{"head_dim": 64, "hidden_act": "swiglu", "rope_fraction": 1.0, "attn_scale": 0.125, "bias": "none", "init_std_down": 0.00227, "beta1": 0.9, "beta2": 0.95, "doc_mask": false}
MLP neurons of a small language model. Each row is named by its layer, matrix (gate and up: input weights) and neuron, and shows model dimensions 485-580. Each number is 128 + 32 x the weight over its row's rms, rounded and kept within 0 to 255. Numbers have three digits each. A neuron's up and down rows have the sign that makes its largest values positive.
A block is one neuron, or neurons of one layer that tend to fire together. After each block is what it responds to, as a language model described it from the Wikipedia text at the highest values.

L4.gate1096:090119109184132096139105097110139154186141150134140132095142058097088095193107100100091126085112138172121107073059164131114136103183125116166157128118153141105146138104171133201112188109162134131124175158162154132099149122132126097135055112114126123175129083157074168119096122151060106070
L4.up1096:120126101100145113110142077133110094122107123168145122135161061152072087175098095135131091142141140146085081099146170099072108153133174162103171132118127125104103078086156109117134082129163131104077136138098137080107056120138207157131115178131075090175125136136122078078154087159145136139
Responds to: Early subword fragments. Word-internal pieces right after a short opening fragment like a, A, To or I in rare words and names (agrarian, aqueous, Aylward, Icarus), plus CJK byte fragments.

L5.gate193:092111167150132115115132136158112097122162156176126158128136119158121200162096154151088110112159170112141166071103124145115151114164094165103106143115121125110124124116135106163143173174184152096135220142139112115134155139186113088058178153052127158163086149122113123173077126123142154114
L5.up193:083118165141157084087086120118146105125128149153120110128128114097160162132127121115160093123127103127102183110138082135099137125144109123102156086114169087122116123156102096119132138198116189117145123126088120169094142157114177130150108146109138129143151123065116110158170099165195168123
L5.gate195:143076099131155096113125178093109102118123133113097116136109123120106108157106135156123135149146148140118147124127096180114140112127138125114154089151158087142119164101125123081170129048092145096067131176114104149121094168112071138109101130095137149130117148156074155121071088128152191127
L5.up195:140127072093137136113114174130100156114134079114133191067168131134136128111123107098118133124180149121105120115123102112066128092092163118139124127137172151119129148111119077153113119119151152110125175137157183140142133182135088124092123060186100151149163113147083151118128097117129118148
L5.gate409:158130118131117115104108144161083138170064142154142139098144125195135136156147131162133152119157076158200147148071147160151132173134060146146132098146146138187134149140138155217097164110120116114182100129187110136091132115133177148100173115089118161114140110119157122160132133129170083046
L5.up409:132101109115111156110079144017122150128127124129115093206117099146142146107158116116169139118140130106151097172131106122180165200100107119094143140172097124125129164157147150159091124190095120149185120119099164128136103165087174139115165143105132149058136199115131102151112166134124126136
L5.gate463:151165135171190102105123099119141140073159130150140085098124126119169135173181166116085148128111040119126149117121156137101199159183082055118132136096170124171120079085150108098142118109099093097121064140170096154112153155164100096128114181111158117169167096096087126152095125121135104149
L5.up463:117127131179166162154137138173162102086196143120087114159109131109132138166150138099090137100139140132124147096149136063122180118197117123141151103055158150112108151150114115074188077060112099141171053186138155125141145171086096092148083168106141103193172140159092056179187162140094090159
L5.gate510:098107097072172141109094134058158113154135075198072176108138154098120139108102099109091147112176142113137147161092111203170145070127130103159154101109120126117164172078138050177101185137142174094116135130074100141101120158167138105149131153130085111106149141131091132142130109153056152075
L5.up510:087083148151152099117109137143147097138145175108190087151232055095118143126103179095134120134117062094086083127155158122139123106133169111093087102150128127139138141085163142125161091079073109130171113157088123121159127124151116155115080181101130155168188171115162142188130131103094126194
L5.gate1000:082142127095109080153137146131129121120175152188128143101104115091168097136086131071127121139188148068045136080104158141110153120065075121163077096159202090109119123123125075162168182129191109131110109118047149065114108161088120082103153091130159072185107098133128090155159119051117130127
L5.up1000:106138068164150110128089138150116121158148121167112079156163148162121162175123092135127108117086159123120154075165112054086145120083115063151152213180144119166148156080121168066157164076064157057133136139119184113133151069170184135091138153091118131122122097155125159191104121147077106141
L5.gate1309:133116146170143064092105117107100126166076092166149123121101103053156075124136182083098132083162066126107159107129124143078136089202048139097116163111089158138102118171150125100115142163088137070180125170120131125126142121149130097117102131091093091112080146085108100124077119140152126140
L5.up1309:139129133084158083096182157171150156150131175088107151144156131095080130169142191106097171154154184154098119110096097158149125103120120148133130154109102125138141152137174125179113186106137147080156136165127180111105096059057127083176115105113113120148124090151141153141125056155145131158
L5.gate1433:133138145154146115153098140086143183138160154108084067075096103070169078128178174159145156117108118147099160153163092146128126112131088136141142123150134103132144165108147116144079099070085127115141150174100162094101116170108145109141140208079102129043218179141187128090139146150163148090
L5.up1433:194176092175156092118159163121109165096139144192139068138113153151174081108114104141134141099139096128076194178163083147174096096138134168192115057143127176115075168164138129149122157129119138139198130145178146166131134169107116143159153119102157131142110177069131116148108126136142109126
L5.gate1485:171108098111198108071113171077170122195164146176112147157144121132119079085105145123153186133169142119113176159129104205175201128123116178105197195120162103116180186121140136148112093103066178127108075076120162101099149169152206091120147120156111170158142099130182065107113134172097147119
L5.up1485:145158090088142113128088085171089099079171086106083091170167142117088109108107200150210109156097106127085180162155128144121162134087131122111136136148159105068129103097070122109126071103146135145115124132084200099130109151166133121128099162142108100141150113119166117122117124180137143131
L5.gate1532:127126065191166150109117135124120102088157082160096078141121142159138149144125144155087163114143143206182143088181109197115143141120133128122044111150110138147126135119127124168116122126054109110113158134157105150093112073121109092093154118117118186177131161102108113166112184126099115125
L5.up1532:115156127115130115204157129145165117132129122138154166093114090123185144189114152159052139088133144172142103111131152136126083100138097137069139136119119095145113151149140159131099167124088092112071118115096119128126110184148028161162181146162197110102132149071191154153109151102098051110
L5.gate1616:142155113091208101114069115097151086133135128085119125147168111107080145125107122109128124091101152122131187155115134142160152112138215077112112074157145125095191102139068160184122115137107165113136142180121115095101111176070091064131153128123111082124164129133148143156115078075145140145
L5.up1616:103043173143137130120146132107113112148086097131105169178120129129103092153170124058145170162090173092136107100124129164138139134090097097125075145159122096132126124089117116092169121119152099146130137141180113107139098143102142069135080111126085101167198164155133124162154080128110143079
L5.gate1630:111103103163153132168084107109095203149125114149125144042147103136069174156178114208103079106108133188135097130100151101096084151135133148127143091156189170092125154125161066076139100095123103054126128081088109119114151160128144102062106147137095119140094158205076135158103114124106137165
L5.up1630:162070172149163082170133151083083105075106119156138110135175176098173108173121176171103123069105107129188162124141187145108124163175082157161119086160127156078120136122133110070141058114153111108165080210174154090133151128200087120147114182078139116124127185145168117091077124128054141174
L5.gate1698:121134131159159101043128105161083157128085162074134099109122087146069132077143149166112112139126151158153081148109143098127078186138112146062151078181121136102133151129123105142056125161076157185133123168163085120108140112153090087125155170116106173063123088142126143138139049120117131193
L5.up1698:092072166094126092128172112106185106094152145067147114158123112110164144097145136168175156134158076161166178182163160134129143143129117091096170081184093158150145166138143089153049119157128107167077124072081096113131076116120076099171127093083154070137118052057091138138201128124110151145
L5.gate1760:132145143093172099120096097088097113132140180127158113148110134136137102123092094136094137111143064114146151091121113143125139100124135046116178175154150123148076191138142092119138105080111155188133105067104133107102088133086080176133100173079102102132102083101115123124086066137136105079
L5.up1760:128092133179116113136115143203146129131127140166153059116107154130115096103175103125148166070212197147040169131125126144143083109117161197143107100167149183186121104150083096156142093152175198053147146180125144158111172146149108109113107134120092191121173139088106101202189151147078171141
L5.gate1801:045106098082126126155181177111163178166126137163159111111086132164162138186185156204140191116096099189141080068106066142135095119170103091193079136134158134136120139117084084085104135099084124115070150144098122118126131168143160099123104154129106208136151157129143157184138116087117149127
L5.up1801:133140117113147140079097183081100113123133153116092106160103107127157112097148093122094158130150095104115150151107111136092158124156143158161141152197106136126128128141095096102108120190115179112075160047170107149117134137111089131162119097170126127159163124057126074137119135119131182103
L5.gate1818:129129067090126140049148110060112104139140190120125171137089104171104162160143100151129164115104147156122144100193174215104123131144163078087164098102171132091116117134108145162126075101086133141138133099100082147112137177173111089133145167111165147196165129088083113193000076188117115128
L5.up1818:140121141096155118128142111120176131143136093179172189073121085097151051170102112145151128124120114115128110159101136156130066126202183160142123104124093113089119138119141102091107106076094079064091077145114160107101090113204131093171131151149125151147075104104102182103152156105094117093
Responds to: Mid-word pieces of rare words. Word-internal fragments just after a short first piece in technical terms and foreign names, such as a-que-ous, ly-sosomal, A-fri-ki.

L5.gate26:199181076162149088106170073158109146146149133145123112130121107166113105143137122098056112148076142186136126066124144141153157118148097152131104119195150103108132151143170141170173129125113163184103143113092143118136128142101156122093147084152140087130153081015103152095082117077178191117
L5.up26:122143113097146088123116159106092150125133109172113084060183157135155109124150104164070027057151137109095122105137129102087086097189107158137214120156145053193121144127116101103190103046091152140107139121166111059119124054099159069111156161152128124127083141176092134109098161085105125150
L5.gate40:140148110068132187117157136133206147118143224155138107159129135100126130124105136113139174172068176129091121140125127151115090170111107163094155144120079158087091126137098142127111154100115111099062154138149163121145163094156129065123117102114164112159075228114110131129108110085150145118
L5.up40:132148105129154129134131174094117106125183158142083092185162115065108121132174092172147158103145170158150111156115160146116119117147091148198052077117138119127098098130098113122193161131109113090121127107129107115120092116086130105119148114103124063136147132103104149131133114071134115147
L5.gate208:204141064120155101131088162117124105116121119169127087236184084093157072177144141109091064111095119151149047090102127214173079090192102122102072166136159119133172084161141130139101082138133131073151142110096166188105136219126191134122191119091158103108141097130121105105116094128124147113
L5.up208:172121130160153178165199110147029058099123118138182153131169081122133165160122124132166086135104134148135127134156168119137105132126178115154093087140097132186203114129140168144182134111145073174151114190159096161150104157105127069177176149142186159123116111126108140123122174197122024110
L5.gate257:144137144112140130097152129084114115058145138148119116151176100155135058035104113145139100094114168110122154115129094129102122153158090137109169132134131060172130144118076088196156084089113140113075087139122139124089148094135138155092124128174134083162146096086103121120088106119186148137
L5.up257:158115123077086134103089128155155124130175099148146112147167119141100057090185173162098122103170135149150076119194141174107154093199133119132130094108030198181106138122139134053118144166146129132184105112153079144132122209132100162180117164132104114142180157188105140117140131204150110090
L5.gate462:160063163131150067061122160127096151120152143098114120156126073143130093148106095124067129134135124167128102144122144132130141111133083089092129075141159097083145117100140135081141189178156105097191144123148124138137175130112134147045113107133124093137153173090099110083129116103160166100
L5.up462:200065068122155155126140123079171129155126134094184053119164111173105151148152081132148126162170162180208184166169134178146151140067093130133133092160158156149148136092150118102114184101109086153145129125105086137126067158146117084150135150138078079106112110107176122154110120134121096104
L5.gate588:170126106106158104137130129136133159063139175143127089191141155082063157160139131119047116145096125150098107176132138163134136103132106145140106129130100049131124112148140112073127130133100168070148118164163172166083125174168156158136182111111177136104106087087109098126123140162155201084
L5.up588:172123185112138127172179126134131144131190192204076119184177141144100129115134078094149141114114116194212088143127139166176161094078165112169183122163120087140184147147187123109130122123157133140141184191134180110145138167137176113139150153118102169112101091128096134141101114107120102156
L5.gate621:125116118141112147165092081081113101103128155088119059114159106114110138159136057156106119167130161175140127102108107124124179191086065129134103123138139075151117108085108096109128136107117110111141107130130128136128166128143117131135146227090069098102133133132109123197159128125107132160
L5.up621:096131114118123079158133093144183080115072097189118172121131122144101107120149156153113079145129143108117122095186156147147103137076112117123129131123150196159129099112090096129099195117105153151121127103109152132116121088110121106099125093136079117123102195094091191157149139181169127114
L5.gate714:131148124170097119170114117112096119136067099059084142116141147126116159102100110066142116067098153151129132147115112116136198125188123100131095117135136135101134123147137141099121153158181127134120167156129144154117121155088120123167126143112201120125087095068099062220103146140131159130
L5.up714:153055141122079176142136107128135191128086064105130103082120145107133176079128126134170135133081135110122100138115055145211140126148117143130084161170121033114135126147126167096075097120106088114132165185139121209106129160101060151092183146089152039131146128137130130127150137097128156072
L5.gate967:144091135127118188165128182131157119105162146093103068085103133125104124166111122203079120078138151121111166132098152146108105118062137170146177126132122155169156089132128147103135140135148151111139201184147116134097133107144080124150132109113115090163105159075088072159126131144132133126
L5.up967:187071110132120132132167143103142155099137123115120171084130174115143146131143055153162111140153098118119107133159007133103115101116161122132152101144114134133095131064136116153116077093167134155130082139188149133117152162158121120136157184080137197115172109122101102138123081086127120147
L5.gate1194:103175121170203132159061181095121141106156124093165150137151135095184066111131143061106108108101127164159080127154158148174139167199140116139078159115121103152174128165086077007210125141082135142098088082120164144111132160094158096170095190081129155108151116099117128158070219153093145132
L5.up1194:111097111126129106145173141114169083106081120156082115168109143091114112118137119107104051075097129102157129129079145126160061116121123167065127112105133188176153130043168144131131160124116153192130089125126136103140132114145126105118165185115080133123072077127140156087157152163171106133
L5.gate1404:087088157084147173127083128094159155159188090127136152117130149105147141128151137126137151149114123179103123067093132202122140108061047112180158103128119108192121152145087121133110145132124107058150112152110158124118106189152195084064159087091145082094107133113109173134144124135080136125
L5.up1404:074138132085103153149113104169108151082100091127181122168169100143146131125121117090147155111155135181120138077105139125108095142111121077103120093071107141126137119130090141118148094046126137138108104151125147133118165123110119157118154099103174166087181161151116108145107098143094189165
L5.gate1439:151119128091108104031108133108142127107104054152141066161087125135131163101146149148108108112131152123148116097128110099080151130097119132163199074108071146094102109096104121145121077083111137151138118155139123144136126095137163103157174110089157141139156110109095121132075133100106154137
L5.up1439:140184071082172046138158172118158178157090136104120153167166098142115099119167101111112087143147105180160089155140120202186121104139107113128160118108169151094081066172147176077061131072137139110136153124146158108098124131087188147120157160125114107148120176119143123111123078127095074150
L5.gate1463:105167080123115112141146142040164164155098153152127078166177153137087110060179178116101100155130136103126166087132143106110131092058100072172109066215194098188139079139156139117114114173149159114110121128130177102115106159101115119078187151087093113094167162122130182149141132129169103114
L5.up1463:129140184177143120140061160104108140136103140159105129114102160102095120142104142087126174127182105109101196103178098185168099143149075116063093137149144112148168105154120091159156114099111084082108136143102165181124120128187167142179149160064141100156171104091135108120160144161109146101
L5.gate1556:121133189128160159123147089129113158085097169148178147100103161133172086138131177113104151106076143151166116073099108161154156165137074180104103097145156150113139065140098114128128138038151069105115129198133130139126164101153112109137165150168169139121156145129076074122127145108149130158
L5.up1556:150084179119070159151164163130180107158125113150139125136153133126185182159152170135135119106139182056120127154124148114131192120109157173103134107121116090108133113152138182195178176101142089130079162111169101072151174127052086069099122147116113153117145160154118121081090182060098129111
L5.gate1632:143163115106110160152147142098119081174129156199089082121117086122096082151144145160135149111087072156160114104141112151133146147104081121142146100194163144156111107133138156176126166102151112110061133072120154142113163146144184087127145126143185090117143142135095140134076149082117090144
L5.up1632:121109146112101117193104146154158159142118111114100151128155143083093087068119094160076179110090190086086164062096175212129130075202122159093153040115122105163077120109053087136196114140183099150112107107205097118143144145146095048156188144126119083110093099079108123109099126036181158168
L5.gate1712:108131115141168124110103151065141130112083108205112042167105117140203106137117112121134086157118085117087088104175110155140107082121139118139135148143138103151091140139115044084173103134174127077069150072166114139121148155122143143078158122153157128065157154068113158108078086076218079156
L5.up1712:062142143112133105110127078154081118116064099108142064197054117175091081191101120125078125148114164124131114136127157136077087135171111097118140095079158096158123098148126090179157123179145120157119168155124096125123178147133218128154106079169115110159143051074057186147102110118163145115
Responds to: Adverb endings, re- prefixes. Word-piece fragments inside longer words, mainly the adverb ending -ly (randomly, wrongly, gradually) and the prefixes re-/ex- (resignation, rescheduled, reworking).

L3.gate510:125145150146133105097154140162113068111108171106079140208175087121212129206154209122141130101055058132120085119189090138073130112105108149157132054188139080088175077080123139132110140122108137126150120129120129127110069136189164156122205131157112108106137140137142168113124124152171099130
L3.up510:120190112142190170153085184134163102117153163047126007152153106107148089124086131135059111203139115154162105133178130137104098154174084119134081067161194113125113119145196165154154134210152197121142118148113140116158098171167137144121165147194085103126114099148098153169099098114123111136
L3.gate558:128167206125121144157207114073071098126153106106104086153090103128179136142089169080151127147110095101104142128146102194109110147094113177125084198111113131089138150173109099124195121193220129143164161074122128079140091139183155099104185173095166122044131084095085104028103051124160134144
L3.up558:099112104187138089097141056143083126177177147135161070100212135085097104133066143124146163150124127089141135171140099143102159084144147135160145167167101163139117150079070110104166127214153129131124148119129133050142143153145113104124161148100153124130157119107104060061129132144127142191
L3.gate562:097138128110152108097181151182136137097166109185173157054121133174138080093107123093125178020062133127194109177116182182127114130129109137221150151102116211124128123159137069138138116132087080135106121121171077156124175146158140089144082132119155085130146093103116166129160150090100086159
L3.up562:155123113094134190128116147144078145144150160155066147176085097164119087147064164093122149146105097115141053147122116134097098138124124138168150103165139143156156109101164144127139185167114140142109149130174184111134138123153115090153166172112212117142165107171132099073124127123114124199
L3.gate1191:159173128121177115100141126132126107093142088182106119115138106133103128089111100111157108074128150119178117119140086134150148173188107163151121090120141132089104155172145101133162093088132130160167117173098147153144116150136147108129150110115137147160090108095055109099120059171194113129
L3.up1191:138115181087109143151094105114095126098148146144174072170139083124094155166118134163087076103101129098141181152116185137154163150116106117172165138139123142153113121143102114154139130169201152136143108077168171098128155199163129113179095133078123112106093094105127125112137116151120137065
Responds to: Degree and manner adverbs. Adverbs and intensifiers that modify a following verb or adjective, such as gradually, largely, very, relatively, plus the -ly suffix.

L3.gate2:074114166122082129067107089138108153111130107150111145115177167151124088139129162182122151076137085116157121073059145145090177122125126150129130146113134175066105065118121131104198124135158117139118100131179084142120155097171103121095113193066130132161175122081116099164155088174077126117
L3.up2:089139154119125048056111148168137109147095195158090097108108093106108135175119172125214136072153114097110046166158068110143100124137110180142138151145155109128137141156132149129056129117184147179139154204103074153120116099143167124122161102149057105147083134158110061168137139148123122114
L3.gate422:152109093178142092146173173100119101036140136159128083130091151120091119071162136183149143087137074162109127126171065116133049133135088094161130130077187187154095151094153105083119029146150115121098145125103127111123149130175167124109150156091096147135100162133146116177097121105132102084
L3.up422:151145108077106095074071119077110122122205100155100107121115150168118065121159149137085092109080120092087131058171143136131156108126116145161077138175142132098104150177128108114125175135146095117122108138161131078116146095169142063080131117118112073205059130143145088228129092125140165135
L3.gate454:148142174050162127134153102213173086139149137129087091086091143131156108131140154148083136101124177138109114125090124113138108080090114159158078087187192149109118152169181198173215139156143104148077129154135081112129121147107080154109134066111157168180100088168089144166151153096111146176
L3.up454:140166174154153158111153097077145114147116198161181135126145108109114114118193157137123165151139068128133147155144113092119120119131088171133151142161124147130104139112077169073076156144157170119105108152135104136126163155110112144095154208086156132140133162162112123154100164134189129134
L3.gate1008:178118135120117157090134188082064108132155155124118076115150106088069123117130117101143098171169177115158147142175081108110161134190089129115199113118181078121121085133073123124161105092154133163076115117134100173126170133116163063161148212159127209150126148143104152156099177119134098122
L3.up1008:183117186126132105220123096152150102153166094198104119142139173195105137116096134107152069120083163126130063135122082160149137097140176132105151156163127093136161139110032114102130134170027043042114085137077153112140145147132098126120176159172135178134134108140083135104112119167083096097
Responds to: Mid-word "-ine" pieces. Word-internal pieces like ine and ane completing chemical or foreign words (adenosine, luminescence, cyclopropane), plus scattered formula and list tokens.

L3.gate393:152101104103117168141153143124178122152108126112106170148075132119087102149139165125191101134138104091100143104101108183183122145132101098123092120116141140125107150121134166075126106140146135127150110160084168109122092126115114119176124148149095110098121116053148086114094120177131112151
L3.up393:120054108114154146160101122161135108120145096027176208120135159077172123135149170143112089064055115156161074162158155140124089149123135110068096146146106137114094097087108131113125142114125132172110114104178138182143144183108066141121118131138103169179074176127161122062142102129087133156
L3.gate1025:107125132204177158131185097055106180114097134120159139143173146135066145071099135090102109077081079178128182139171103098131153137172109119143133121191126149159119147151145118162093133106144134127106105169093153105127125105159123102181107081089096162097157152081081124132091156119152093137
L3.up1025:090146072119123089111133118096111139207165162109143167145133114145176090061118147069161088094090062133159149126182047145131098095170123092142103085119109112131174155132144135183113087172098136151038092208066109104127088122130149147118086161115153126157177078097090155120106155103144133116
L3.gate1226:101126059126159140089063165154124104101091143069137143112155118084174133113106138140162131088126150196136129128141093136156140131139112149133087114104115178153132161136130108169110109087096184131162115160086123133122073155131189114136076162174163130160139123110124140154102109113118105136
L3.up1226:094093158144100090142107107139153166104112168122139165117148188143116130089061167107136103092040122087143132071120126114166134143122133130123122149163164158195149120153135098125164066147150123195049139142188094136122120116127096159092122071136129120132114110101136088108144152114079147180
L3.gate1712:115131072158132166135122160174157118132119173093200135108148115162132112124146127167135100065096116121171175138146146123147109079197126067091082105163165168179121139085129153104100139104045113138100133121122139099094096161167119117143144140098111083109106112128095183135133142158158104137
L3.up1712:181094124188161125078164063169165146085137100162086091106229150156151152117112174119151145150184126156172107090147130197146145105142108189132089119099151147103133107186160118172080115120136137119125147098091150145125149120135130180140100197108173091146139128162156097105122123073134169178
Responds to: Body parts and positions. Body-part and spatial-position words, often after a possessive or preposition, such as head, back, hands, leg, front, on top of, and the colon after Position in sports infoboxes.

L4.gate144:146167087112155127179136148151151104142042139147145107153125123100117092161113127128131130130147120099136104067178139099140175119145125152188087119086090104094119110139123177192137101138097158107126128139136129182124114151154109116107129162061075020131169088114087144089137149180127186125
L4.up144:128091129128128107143167145161108163123113117141110158088160115119184151128143154088127115057064106086132086116095144098157148121154098101122086176113121151046124108156073056100128116103140147095077122068057128109130134051182102149132088122095138182107103108163113112192100129109084181096
Responds to: Body and object parts. Nouns naming a part of a body or object, such as head, face, body, hands, leaves, fuselage, mostly after "the" or a possessive; also possessive 's.

L4.gate416:166094135109154157165117121111080141128075175181099099131163154184121163137102180138112116083084029144118133114140117124153126122122062126122128156106183100184161075074133101137111159172157136161082142176153193154110109149095126061074112123123174123100139147123126158095076084126091108125
L4.up416:143129095088126092109118136100147191120142144090101114167118166112151126149154233171068109102106089142079131085120143179157087125113123138128121155118125089134129095103118129168120147143108101105116150150164142190113075138154131062124158112125188114137100115145144128175115129073134161121
Responds to: Coordinator after modifiers. Conjunctions, commas or hyphens right after an adjective or verb that join a second modifier, such as continuous and global, pleasant but, six-story; also suffixes like -ly in randomly.